config.yaml
n_layer: 14
norm_place: "pre"
attn_scale: 0.0884
parallel_block: true
init_std_o: 0.00558
beta1: 0.93
weight_decay: 0.027
lr_head: 0.00388
batch_tokens: 16384
steps: 11158
dataset: "wikipedia_en"
MLP neurons of a small language model. Each row is named by its layer, matrix (up: input weights; down: output weights) and neuron, and shows model dimensions 48-175. Each number is 500 + 40 x the weight over its row's rms, rounded and kept within 0 to 999. Numbers have three digits each.
After each neuron's rows, "fires before" lists the tokens most often just after its 100 highest values on Wikipedia text that the model never trained on.

L9.up794:543511530518543567510530514416522505512419467535456533493466475551484479510528526438522518505510509448527523505515494472547470489570476421516561490514469505434538524464527555507513439478487566481530404550472561552516501586502447563456457478536505580490463441542533467488469489547450502520499433456524475566559531411441502537430449467493579487453451543568405524505511468473484562494461
L9.down794:498493471494497503470502496562530511539556540550464523496488536485501502474522419532523477482408531425490452545537474515504483474468523488512455490507561507465504478474550415448553523481505425499482527493454499495494553461425469563477527486548508489532539502562503480535477501463498453544423449486481545534503481458427497499476537503507524522455439505470574547462516474601545477537433
fires before: "\n", " /", "tor"

L9.up934:498393547463536433500427557481484562491497535468462509475523580513543523511537514541481448472491522527492593493465469413483464514505500467524502471502528518511567467549529515437591541551522462495522508467531535443558545486486492494576518456488600517441543488473430498513525518545512407554469534501584534568551500426519498489483501529459492452479505469487540582477544505502537486530622
L9.down934:504535507487486466561432502365443532527507491490514444503510455520472526521551478505492449496499481450507439435558545473462480539462546529472464465495520474495467507497526495500530589499441589559468443481550532550492477496543524477550503523531523444556444462564513495492578463545499525469487510454521541459519488484541494511495501525502512489494470457518492444529522477515483523494500
fires before: "|", " |", "|---|---|", "\n", "n", "on"

L3.up46:557460568576478466499606498481432608478534573453516518487481570527539466509507442394545466479575589474469482487498507507527479497473464609540514518473522468504443494507459535462532502489516430500521526445521482490455533561504475562527529480544515471436493495442471483466525473477483483467477471536474511487512504564440505441481439497504504554451465525463433464517486464556516459478498
L3.down46:556428458467468503485547482446517521485471453461464465477536404463430452629471529468578499527523513515484483522542563529515580505516499485451460532518506554514481499502553532523528544511448539544491469524455467474468454441451505492520542506469460553422534506414507419483496488415488453419475492517510449516473506506487541517540542433490501476473525531564571529488563501510511528556486
fires before: "\n", " |", " (", " and", " is"

L10.up925:494501518576540520491524437485541508563500483511460518522481522470542513505415527523485576484511484499575471563558549501457468512610451506438496466483532471494519487500439490525507509507436497504482493437443491544510546524537486489462493465572535558451525430528501518544570545494501460545441456501492579503464485496473498585562535465491564546534480511517525475571480484535539416537503
L10.down925:472504497487461532522502489473426542537494484542431492472521462547544497563453458525535482514516407460495544518514519574507480555518516426494535515504509430490509469504500499486487539503423520537476510460535500497470531528503566593486404511482536483533494475555477433457493542486522523486494463498488527491452537505502486520544503412468457592576512487455493476511466473505538468430534
fires before: "ed", "ing", "al", "er", "y", " For"

L7.up649:529455535493465501551421505419489475482430455500508444475511517486450504457472442464425500475451487545535579503466502532525519409540510503351492433508487497497549480481484494497496524546566550518477519445473472452488468472499525534586491579527518474432436561501488573522560477515488505553542515482495449542544509482485476499548505542442491558462452431537460488546475444561494555543487
L7.down649:468539482513446527503495529542501434515409443466525526501454418526488473496519441526452507526476534484574484530492537546483603550490538460501503440473491507497494519538482463466506540541464542520437403559487605453464555484477487580536549522620467526432453474528425495560603516521539524531495529496465517529512539554537505499511517510433558450521510417506494479514496526471554523524505
fires before: "y", " G", "u", " Y", "e"

L10.up308:504525478503438454563422519535454547496445483475609515473459497443494487539652506547431500520518494505523530530526502504551490531435419517504457561504465513453506534489555511477499481508455512501492557546494469648556517475485490464542509536503512556473548507483441534522534489456534635453538471493464596502468460483517501524555564460528560456426463543481461460460503487436489514519520
L10.down308:488538505447485452474525492523504549517500492478518489471511519512555471595548457487459542521438523499437428484449537477537522526465523533577499466507534548538532568510498593462525515502468450485468494488468453603535513562464499529497508502543453489329491475504413507506491496500432468518542469493562487474394508463490484472496488489533504407534522495531465484488476458429475481555490
fires before: "\n", " "

L4.up282:528493517586538543448506536469541505496503440473462491460506545517458477484510504476497548410540437475531483518502502446510458435516468529413500510564467521500525479529533476461540541447490560469468525537433449516554484481487517482525486570536570497464508589491510461449492563553445507562502473480430521437516474488545498439539462472466448450525497504491532507562508427523534466573559
L4.down282:483458484443479454502556548491433515480494530477504488563546529521473473500530500503536645493482488526479582503517507510570474527477509490455494466554439538531554510482437541469484569563495423489479543516531498526570529447533460503462477491562558515515463489478454442413494503480463493520401502591524476543487389506509561494537502521505585513494499506494544544523597503480501498430552
fires before: "al", "et", "e", "ed", "ate", "y"

L8.up10:526441456523469440435499575542559605528492462463467397521473554539544539525451451466467538416527429559479528501523471436533511502560459501382519480482497478476524525503539474450513539429498506475529511517518535495508490445445494441482560482436451455464592529474481454527475503542523487486623434510484478516522600472548534560427516542463468493539487471520450492480484508486513579491441
L8.down10:487491426514468525541406469443482474452508430490517507542528512517514459563524502485546454539487546483563534463482519471487563514524577465497465557574434528547539499450475575574458433520479510522475466452513509450490553503549495466472469536482505529461478558513532562442472475514512619464445511522456443454375518563570527557420522539540449581436466488453506566513459523527506476359484
fires before: "s"

L7.up423:549552535449503516495502488496562516483476543553499494492465428460508581468499434527568554492502613510481525580525506454477494539466519479510455530466450505526445490506579518528491584502479545503522491498522517447483539531523451503451470459533549485532438473489452500450498485494458573591571468476512494574545479523493523503448512475516556429473473516555529455467518523515479505493449
L7.down423:582511452468468483517488532492553507451567474441519489495493459480601504384452473524464512442507523516504538451514488438525596444464476493447524514518578503500514488532493500490528528504515527576481538508489447419511548476555485445502499511575545462514437569550458567509523482461563495434502539458463519510484434514477535531552486458520497502505506463483436494553438461444535528470436
fires before: " |", ")", "\n", "==", "===", " =="

L8.up685:536441499568534469543466476504427510335528498473544426483524516521488501532533516506458499505567525478450454534505553435473542459513439480498529519589516452480569474470552491435511482428453505509492494423531570505470515571495476474545485503415520492542470513481458499533492558508487475531504497540470510530528567511612470533491552511439521536496494502584496514472507529550530495529478
L8.down685:442539488504488504515463504529471495509513467433520520466410459381478535397519563448534451511483532506479536490459453432465578502480546437515520507471476515508435521560490514488571444487504513494471415474487509518529532456517458512532508527487518422461528508460542533485554515511528513586520569519515443452488478500536559631501463589488422525550489533449548561517552495461556536537534
fires before: "s", "va", "ough", "n", "x"

L9.up534:464488515471508440518517442512492455440508529517450603483437587528474544523512572488539457495455498475467416464493454497490493548501486500387464435417440466463525511503479496505516586554449526578521445449570477498526486576453441543509455468452510480510525432496473502490539440548545447579434470451502454511514480540501532546569427484487488532496499535513475606532538476495566491466582
L9.down534:488485502400485537525497463437505451443496487479536507506471548479479519442500496484444438451448485504460552570558495489496595531483594488553518543517513505494497584492488538479528553525445469421451474532516519484454519451506442454468524480543459511484429553432533579542556445498547492448588499500442529510541420499543519480544460475516471488567530436429555435525507489573535492470526
fires before: "|", " |", "|---|---|", "il"

L7.up465:462508561514430548482480534519514576475503432539531375490497449441478517537487441507510446523507516497516471541520467492500494506578382466469516502472456482561457499458536512500442505547515457541466467546519479485492504504409550452551514510510555549470471478473517504421530525449552570491441443527465448491523503443546514488494454532524514484414501549485541583493487530475465545417436
L7.down465:467479478543455561488425482516476517452506449477522439460455512478518503781491487542490464458466505477555494524525527500527536491516448493440471534444473541484455565437535497522469475515490443509445482511473448462523496464444481436487566467525489584554492481514513556491537504487573523536486469487484491465508553470484561537482491520516519460464480535493510533440600541479476510369446
fires before: "\n", " It", "-"

L8.up461:464479461467480548553507513513511561530514546499543518538476564454551517531557529556540532434418513514517514581467508513483562490455502448485528434479494510426548478405464536478562528476557512457477468454549492496562559521500500521539517470427504535473492502498443471469490516598502485524624483498435517552543508467512573565499507440557525484494547494403522452485504433491440495565517
L8.down461:536517491416529480452549466464501421528504502485511600524474543541519536550526510523600491528488515466393459488497506533458551427505529525412526530502541538460456503528559592545528456519460487465486478442542488431552528487492513481477498471485487562529458508463489506537496495536515502570495495460548481469518515472491559534477547498516480528446511470477443467521467538550460545495483
fires before: "-", "\n", "|"

L9.up167:550547451568513559468517509451468512531496465515491562554384498493606515553507539474524470389493583382475459540521470474436586428486497466476541547493484520448487487489478543533618517479536526438483498452534424475571572477440490614416528508477503568555511489527465472562448527525518565551502509543538515534537522439486550473477529540491508448532555491538447484454421585430502531471496
L9.down167:499486517466503543479566487486509459547496512488455495504437524461500502682494479438576535535501569459446431499462522452375533429493552509474566511520477516544431481472480594457522501438482496479426495494497484498536526491494539544462555464496483486548500477473505448507434496497523493520511480522491501474530489524476512457524497463510498526472518472496473509503416453562439523547607
fires before: "-", "\n", "|"

L7.up275:472453541513501488454486466510555578517523441549508582494543521506526530584454557501504457548462544540476520457460499532542450542569500421412500461473460461416516503472462496465515475476498510464536456529462504536509490487504516533468544409519476517443481516480517486514507485525467471502551480567484522470516491485480487506545475535449524531475453483483443502546494548520480510520437
L7.down275:495483459478514497527484469475530516450460498541521504473450480523548557470461536545540461495429491493480536498570462517613485501571561535476547503506531556446545522520508498448565433484496547531496507530499457463488544488483496501539541526517491488510493485449511515523536448535485530560560488496439544570546501495498519454524465513487459615520465455510541504483464477471494478477525
fires before: "s", "ed", "al", "ar", "ong"

L9.up853:503500534521463531465437494558461567517479445554555478482451477445476516556538530454508538488488540434470488518482446418468448583481450529543528463523509523573462550508547509463465521523494420479528536499507491482485448532479547508559445545525417540457574474519481561528587433405457541475545459483482489520494514469518464523442447486501504470448482549523424444464521483467494521514521
L9.down853:533511479547462568477501434533449525511480464487519496447495508464515503745505493594497462541508559485508450484539496471536502514505468465477469486472502495499467508473453558442472504489503459483531545524446446477492459470460513512563505472513518469445450514447401480504528455408537480560528560460461513480485528486480573520501492470575517470518421497560514478479546503483464460518499
fires before: "\n", " The", " He", " It", " A"

L3.up712:493534537416495493512551482484515488506504465515474582590512482539511541472426472506484506546486438427489421566478506547481466507448498487481479510496460477550535517547525519542518453577586482567521414479552496539487530469581535509510428476527490606467499488479496507553486549538447477460485524476505550488524536550487474510479489536529414436462478499572485499452459462560466557504544
L3.down712:499508472565416449495489482522487488483522472501531491508423515499544485548427420479510566475516585446497485457513505459526514542591566570490513509511567519404415427536514490476522443459564479430519495510490423438488569503566523473394536520544499466552471552553443438529477510505437442512442513523523469466462420472575591498441540537514500536482519520471495512464509520446559492597518
fires before: "a", "er", "iv"

L9.up727:497525488475438496532479531547546550473446494486504499555441494519573528480441524553555418514482451510503540487527461582502533473525424504466469519553455485549492547500544444540504560530491583457442469499524528467525493535522505500491543485470500536491500495509461490493548463524501425545513509494471476464435543551501503467469449522576469572480545463450409517475436462519475448479494
L9.down727:485478465475493511553434550534543518529563534460431540486478500473595498447505463493528503545524510477566513498460462539484414425542460529479488520476437499531502474536480476496499409455517528444450523583405526450481480444553582393535514495472515412463527446499460478454464604476497427505502448457590508452541421521523529526485537546508427494565546449513525543564509487490464488567475
fires before: "ed", "ment", "ing", "el"

L10.up585:523500469498492556469501501514442470536483507472634525519564532511481441583538551459477478431529444497488490529498480515512481479532536572542527469466462459483486461468523457502515523497451557493553453466544486451458527525469539506534514465475504558506516548501481565518479479547500474553446538502488497567496520502546541554519495452605539482495499402537472465477418527470495450468487
L10.down585:436501568424464514462519547504543454498414520486554550505453489557487520469500447517456447462448513560513480483443497486495564517476462555539523459535509534481515529535499472508529512506507387444470558538559526515463532518474447501522452481509493492464461471464492467513511485507456470526465496474486450521550569534491499425448506489508536556527429495540510487521540532546462511539417
fires before: " |", "-", "et", "4", "s", "|"

L8.up743:513433532503481549499541565571535506520519474471467495517445545512488464560427558447425474578495474487491475514451459536513539504563499475496462525502438538458511482479518487478499452457458508465461505601554444485515556484509473524465539429494512456409531461539517491532513554497488524563527473490457592586481523583495501501466473551539468569512486500496455461483524534475523449521457
L8.down743:564539554546525505531554500520511519444529509492540467507433487512511444559497527455480552485529469538503399419488474406600481535532544517473509526499463457563475479448421473547537543480473433570544510535550462492447497456541446522545532499569502483449472509473442464485516529524527420511503524516502555498497477542461524530523487547498398481506456531463558529488551430502403414452527
fires before: "s", "ive", "ment", "ed", "e", "ing"

L7.up106:479522505475450537527474563486487554462500470559500487524450440419463530525423480503537448514546547512559481520529496506509489558559417503468487530527489502565501467419520545522505544601513479572510466479493497511547493564460496464501473560456570583520463451527508453467508530475551588509520495555426420476542540428479528471482461491529502512478481536582530541479527529492462531418473
L7.down106:489475528493464596484412466492461515512528464513497496464447472497503493765497544549533456485577558498551518508509526511492485583471462426531489525491453520540450516498548531501484524500500488495457515477447506458496510525433507424448564492461520543515534499533468547505499496434518534531491518495413446506551512444458519502468512517514552487475509490506580483421572503497490541481482
fires before: "\n", "-", "==="

L9.up426:549469470481479445473519437557442459490481452472499521491504524497509475546541504490505468474487505395450501509561539418517451526524550481541532500397508558535484528526524524440491542539487542455555538509476489489604572516550476529535481485506574525463527503511461466551547469427502504510492536556526474580502493481550511496447445452478575447512480533559467520495435534563467516566535
L9.down426:599494471504460531531495467538474459517517472543471462482516541489481486653496465478497518490507529511437492524506571478507475529514495414474512498455440499527452511420425591521479457599467490509540518495465498518501535510459525538539490523453456445402518493451511520419511556462536476489490521529490456451443555475492560519501499408515477519517467502480533476490486526497462459614550
fires before: "\n", "\"", " |", " The"

L10.up884:453488495559498424512527542440481536515492542461582501476454533453509511466461476508518551510539539461453473574465440528530502498478476476424518512494450453570537434519450512490544492499541522477524538492510527413525514441361509434503524435504472510514531581438488495587518524436493521579524520431536499535528518522548513554486513520506462550582479502494536464526530549542480491507466
L10.down884:495417463538548566549536509453426474517507518488521514560447501510529468448535553534448500535506501534434501509402552483435450524579498516472487452520487501483519426499399481484437507539484459516490496539486426528483566427522478493454473436513474489545474568484444502477514519533558535507478557500463580481481431507494523554525527555484469509547520533488424508485450521492462490482480
fires before: "s", "ed", "um", "ough"

L8.up327:480493509524443568480461515450500535462489479539582491518508532495450518551544491508528482522477529506456481561510469480500552526553396523520450519479515532566469548428540522464457513550483445507496540587523495457497472508411468497556561507508509558452517519502483549481530467438553576481499421554446482480510513455523537487490423523512502456464457568562456478476477496469441494464475
L8.down327:521481472512437540483456498556427517474496494462491487488473511478517544889500528537477514474511516478507469523539519506535521528520445498475519514456458514505457556451519569492458480499468441490527507495501499487539497483455487500537530487549531531521506496492470518516551494418512510469497495467514414483503527472503544490505485486480495452472469493544479461464524505483491490523515
fires before: "\n", " He", " The", " It", " In"

L4.up763:512459509458520482539504566503518521544637522530467478456496481448508503509552463559515523468513484493488485504519459489511515490504501496562494541498529606545510507475534464470520450472527383551482454532563532404445580508537528523487470460468474405474489559568491496432515486502449539527528496489455536470575548523518501486484508547457534505515534490554493529542499505450506560484501
L4.down763:511532492537535453471500438516499502537436463513438499478544514534474429520482441479535471439514541497500487500502424520464565462481510459554494548467544575491467527489508528425488515494531567516366525511475479507515499533506474480570526555526515541449432485516441472460501516533566509456511462527547560546504493511487525515493515533403554474560462471486536463501514476428457509449466
fires before: " |", ",", "%", ")", " ", " 13"

L9.up375:521523510507553519401525577472584506502502517477462526525550497445532487493447504488536490444473472558486547544431498398468475499510478496439485457514511460514445451464506549482554476496467467485460479520465536441479511503460479561543471461561516588487448512577471567435581520432462474520560487494403487506580527505475494561518539573496438463474492474508497554527543540418537485454479
L9.down375:480494501515470519563501525500553449501477539495413543502473505464405527487557482547480495491498545536520480482574467462450530484399556440655498446537572480543545530536494445507539543504556528576451493521431525466465458501491465481518419425543614469461548467539524450477489507462536453549499511463529495524533462494511509544532423458446546535438536563517511466467531482548490576529422
fires before: " |", "%", ".", ")"

L5.up38:453497446459379527544489498550460520481518502485481482522464493441483469577499504489545510475488553517460496575550456487493535509619483445499550503508459525547405523455545535498526524570533475499458473532526503487525457492490499486540474524497516556476441489440479544461497580436570534425487446449499483464533501497562540421560441454535535512497418538492507487467516522476450524540454
L5.down38:507475481507463546496479510531486512466464473460450484453440514464521461771477526517553489501514532483497416523508481479460528509578433489479523484456481551565431540497506577507523502511489430496456512522519465441497498476531488465523513508511486568510485489473427535496498526439549503505524469470518507472512555480509567523519444451536505486448483548494553528476569498524453582504488
fires before: "\n", "-"

L8.up933:486526459514494509511623480524514612463487478414552531518503499487484489545536500477559501527525470478514420504461538578561451492512496521437498528499505452446475447486521540411562481528550487476541558504528477439601504494595404540504466441468468560488577542475515534500484487523488602526505516531420575466522485498527463418483551505524436492489515514487542539529440486552433491507525
L8.down933:511440499467547438524495533418487486514487512490531498541519545521528454389510523513529515525482432543511471471456439495542489509492428489432561492484494559560498527493511424519503474549535600492492447492496508408520525460485495478515498499460451501481453538530488480491504499574518547492474532444514475490514455477583493509549498513485498480473481523470516636480447495455472471539527
fires before: "s", "ed", "tic", "e", "t", "ice"

L5.up438:493496494490521550550423442474543443520476438498467516514499554507591518518493527470430585490513499503467442482485489544509520479530490519538536512496466460537454468538506511493547525537580573532484458490467539471439471548587419469489394464511488515547485536534418522503510510573482521530450472522458534549546478478538507525442466550450493501447584497564482521416515452514468549507449
L5.down438:483514547473512474447493472546513551554508513484500495450502464506433499452492503501510493463406514521476566535491522579514484499483476475579523468490544457440534488514508454393513471543492500595476527504429517433497514546565518511564525476435495526564460505508419544536452528520464442536474533405523417499473451512593549471473539447484492479473539511475521393472507453479560587503443
fires before: "er", "ing", "a", "in", "m", "age"

L9.up909:544524417457517522477500488477502490443569517431578556528578527509500563447463514513518498492591525454532494498525550525607458544476455538473493469541499475542579437492493534480468489550516473509516414464446462524549463537491528469447514518469525569571460536544504485456553485446516491513518457486459456538487497501536513517509558415505466444472484461474531526476531468485476471504477
L9.down909:561545426514489506497432519498505499549467460570523495422474537473555523501440532486547495504508516494502443588483455499558440544467468490557498473414519534518405428486471495501529454503494524407541528430509486490532474579529535485476467526474502551519492522529510469557496538525486531546485440499495542508575422510425490454550506472471509472520503544447587508542464460470442553440467
fires before: "y", "ic", " of", "ia"

L7.up965:482560484476446543491445516545475521432516441477499432482497459430469494527509503502528473505493509478495501523560479464495517524575418429480540495515451474532410486514552526525480527562479490527453492585510475468497488497345520447528548502492507626484443476442486540452512549431571598403455476503499471455492500456526532479515433496526517493484460565482541533475505478500442553403452
L7.down965:536518483524455550512429519482432502495484489484492454497475492480522452877458493533536499479490506489513453542500527483466493499546493470483499523465511510478485524454519566500487473519520476469459482479505468500471471495502475410506565497484490521527445492512452572499530532423537519504527489506511479490467538471523580523491510493528495434457476494488499505446628536447438518449463
fires before: "\n", "-"

L8.up632:446453482482510453497450380479512547546457529458504495557539565511562497511448510476486553551516499480526532448537534508529456488488458531443486532521404469512481490486562504624523559480596456554473491563546552480511499411466463523482515506532478494508484510487498416482457519508518562465510491461463491420544575425526505531475488527469493519475479455511507465551514582497474466481451
L8.down632:517436459541546464496426577473528570547514486506442460494505436566472466538503541534474504517508511471486500567503460456504483465437499516523517518521578492540572487424513488520499511553473492425466508498524510461511434495493517464561462532489436532449529521495499525482432575576488457517539502480534510524509549479491556532430512456588579555533485480472453523547534519505500543478474
fires before: "s"

L5.up31:466455458489436494490466484550569508469434566428468534502482495505470518501478566492548566463458546502462473593511491484492374568565475485465522422544488517493507465525516501433531491530502469509501538501499498494456509485550544548519432574541475506469479458515482452434530555508513521485567472501536442497530477575571515538469513531534463456510480446475508479498544541453479468508531
L5.down31:521557453473531532454515504501439516504522545536460549546455494523465405601469514567527503475537561466475567491491531471442565418579458560530455450490567475484498519517517549521549475547460434476463524432501494502496491465530535494537548517546530478432480483474482467509419492499502477459487561527580483524485549511484627487518526493536563481527464515568525469571523502489558516511476
fires before: "\n", "The", "A", "R", "-", "==="

L9.up902:471458478553463477466472510513435533437566518558470509490506533514471494529519542525468526496509521495405457542514537462504486513486409560491473556498450523503448510422502556504515472505484480575443518492491474449492501544494515533527523456465515552460505509515490515503522450490526554500529438557459470503453473520529548498491432513504505469477499500447503474494497502487459450482478
L9.down902:516492480549470516534453453486469554546487512495522519495504548485446462910476493506464530512503513494497463528500471482499511532498519482518469491512488520491492547538483532433469509487512474495471491516494510446501492456500515516534435535528510492508494559498504507484505509457532481509529511502500457480525492510482576483498520455524527511471488512476492469477518459497488426455506
fires before: "\n", " He", " The", " F", " In"

L8.up858:552494501438454500496419542563488516506446470435479486557467454490554462465471505498476597438549486445472487491485521538548516505514515579518553474477498456486456449548476541400491525496489468406453459486536535480453540520580523458488449514455493504476553523489477564451549516450490463551511479441490477487556479496485451486440515500517497489520526413540579514502538493507486549447454
L8.down858:467531491550537427478535569438524467453435475499520538531536491578580475394478533539554493540488471499555507515504455498501468514507537489485429562453435528481504481484422482465529542499409491499537456526550495521513524563549440496503455489496538544515500541522516470472485532417500516527548494561535529507548429548507490489480553482568528474517502494473512538522441521469468500496456
fires before: "a", "ist", "ic", "N", " "

L9.up858:497491538543463434445517461478537511517506519512533443502467536509541492524590526430476521517460562479458538515513523523592501550492543504521457556455529502565522505478588524493465574492512490388552523474608474480456511533530428483557509476508504521530526528466561496503475496445443492563561532508454504463502521526555516502423475526465449527532450474369481437502470487492474509448500
L9.down858:497429525452505517562483453480486470483455485473422542464468546537509496519481498437516548488569524586461413452465542477503472480526458496513479568507588532555532482435519435504414478444536530454435528568458515498461501475493488476522525555488453536459521480502517552510509443542521510489557485466447571528445504503439531489504496491503470499427509554536545469566499494542468456539474
fires before: "s", "ing", "ed", "ment", "ate", "mo"

L7.up287:558592518547478432400596499439494422508540523494498526450471519420559563535489526493562505501525560504487492490545499499519486578522432591502569507560496499504474463486480497601487478498465532419500508535500446461494454494480473494516480489509524455469474467452453510494485494441505468513517522490437505491490471438492500504484517444462500530552462493477493457541473568470488558571465
L7.down287:485479499529519480518504507517453523435491470438525514485554500416484454467402487444509520448482515496414478578422462473480513471457508507430492552509565504477541476466564497552463513473467573466475402477506492458507477483521461471486556480553475492559471526548462517447564501464518467574494531537508568460501474479460452480451506564504538465564496490638454511498468459505454448568483
fires before: "-", "s", "ard"

L10.up111:455466508563454467446548517520481473433483453493509461480571508403498548584456508510438488518531534556506475595416465481520529456553469516496576485560466506450446437524469530504546473529516497471482528485534484464528485459540509480420467470513515502479510483465471488495476411510445457492569559495507464574457511467453502484550479534462458526486574572471537462478484526529479503539584
L10.down111:513516501581542462546418521490480523453501522518499491441494516418527504472479481481491521603566478515461501476511477519572519554458531496551563584498489550554462535512445510504525524513493493495491490505523556520426541465560468563557462432560467447523456525455520481593456518572496481550533481491532534486472514435483492463451532526512520566530443546615525450501504567457541493483468
fires before: "s", "d", "der", "n"

L3.up370:471587504503453461542515503477477533489512475532523512479487525456491460546475475454545517486441369539473511522562520459511450518472462454528543462513510517565486476546462519567503470523458482438503475490582506471485469518492507507486450532463438432489514572599467454470479481452541461498413528499539520522474489452523454469533504453499537496537570530521565540525428563483462477523437
L3.down370:484475557464332577476459533480503447470544580503559507475451487502493430565500494430475454505472514460516468551503526485482522446499448456451542495477510465478537531410561534544556532547497512459493513451497537509498525457459495538560541552535533536533422459511544504505525526498506498594499488498499428530453418519518502567494434593500561431526569534499549539425507462478511554573554
fires before: "\n", "---|---|---|---|", ";", "-"

L10.up162:547500479439508531506515486528524502521543408488491529528417480453500544487567448485409519533476549523594536520523470414514497474472546430442501448482462492565499478513514494433569532509453521463504490484475457446514461466529510516470507506498477572499489478509503448479455547484459506491516521451475507521560478509479517484428588478476546446447550402548542475516535465488511465507453
L10.down162:466478433516524527471619503459549529529519503574493495503541478475521515454531547521495537474451453506467471440492485443532490514407505464515542486512486453479532559506492543451482495497440533482498510480437538478483484545457549492470516461507478503511546520569559487544489515590506547532523577473532499552501394496476450523467548490491549452496473478436481403531429500533443524439415
fires before: "ic", "y", ")", "us", "er", "ist"

L9.up776:490496492484491495510465437587520541519444527471507540435490515506513471546565547529388493465494507528487545525519437447662569528467519509437435484522470489434488424453502579514517500511479502521543454521430490458495522500382492506515506516515542472502470500618398516489531464475516511446487472512429502564466535550532502483412524584469503499477469454478490471529526470475485502519464
L9.down776:532432525459493492535498492535527550558466530520512555476429440513437515685485478465509504481511502521408441454541591548489513516429493486469524555519479565500523564486520484459483506510467456548496489373543505542482502465470440517527450509436507472461521433440519508487447544519497529495511529529478487457476548492518580454514477487561471455495549444489442507473535445486535521480435
fires before: "\n", "ly", " The", " Di", " ", " to"

L10.up372:438500477448521544528523461451515537524440452514530424444463510536549510498473425519506501575532469475514492495446547523541446484482415552530434480477521578546533506547463527528613537524456473415503466465493539539570494521513548452511442487497548443544541500525509494478559529484511447544519484396543579551559470483397486469530562468477476490462492467478509479520493429513454478492499
L10.down372:407467436465528466498440507467558472495534476482517477497468500543537505445472470513548535532537498460463450526400478548475501494458542502424476446626465518550545471544514472460552528528458482443521514545494511449456584512505559527491499481498426555507437542478559435525461490555487516475523456500535544523581413475505478572562505532441501474532533526433486507435457523497522557399528
fires before: "y", "ic", " |", "th", "n", "v"

L5.up826:471563519456393508549482515599433590485511484538484473491477506430476492560518451514547489517479507468475491531532461489506488516625480453467564483508465529539395461482532544551501540577521446532447475499524484468518496513503511473544462515504494519458448480440501514424532561434567563465456412437516456483544486451568504462489409450551499518456465527450523545481496578490481519497434
L5.down826:456518500513472534475433510568451528462508450485508415486490477410485482677474530587549450509482559460512517515537493475492499516604443471439535515490507521537474536491553522537520522544516460498428458533535455469522487514440471419534506504484550585526430493438482550481543508417525561470496470489517495477517526463558555534458483471523540512429485515518529523443599570487439552480446
fires before: "\n", "-"

L5.up135:504492522472571461510575465532513577481497542442470493503480457547522482493506396491550572459469523497446538524496505479552482492486529556429548434500508524504551486511446553443551466526565534432508545488431504528490471453431505539529515501447453544477535522497485482514529443446524580412563492530497537451481571524553560463511516455544511501454448500455541531543462489562436508500572
L5.down135:565490424460507514519516446471553491481500468457562481521429511573455477582587529578538484492493538552472500487525573552452507482519509441468466501461466480519519548508535552416546441445388540513476487426501430552535485542516478435470484495523436555482505496488472464494506529595519500520470517521506454498458521495462486478487455553469498422543529411424530456579486505531515534463470
fires before: "\n", "ed", ":", "ish", " |", " Go"

L5.up833:523480431463541504451455472610522536582458470532540542578522505497478459513442472495570513500497453484503454499516449511492383513495466476559500516426485468540570452514512394460533523558590565531554503523503562500617498518503482541532460449512532473465517545527468473475485384488492481529489522474456492553482485459550468480524501498464522451439538529575458522528468514488519520456480
L5.down833:454536496482419506568519572510447485398507458460479508392465503507587508598550550430535490444530496578520479533453509454574523497464524592418516502498521478522529471469555510480515469504480473449483533544456483512450510511491511442472464565532476513507515532486488556616504562542452552542461503492463421426483575463522493448552575545435506456514510473507553456455452424504526509632490
fires before: "s", "y", "la", " |"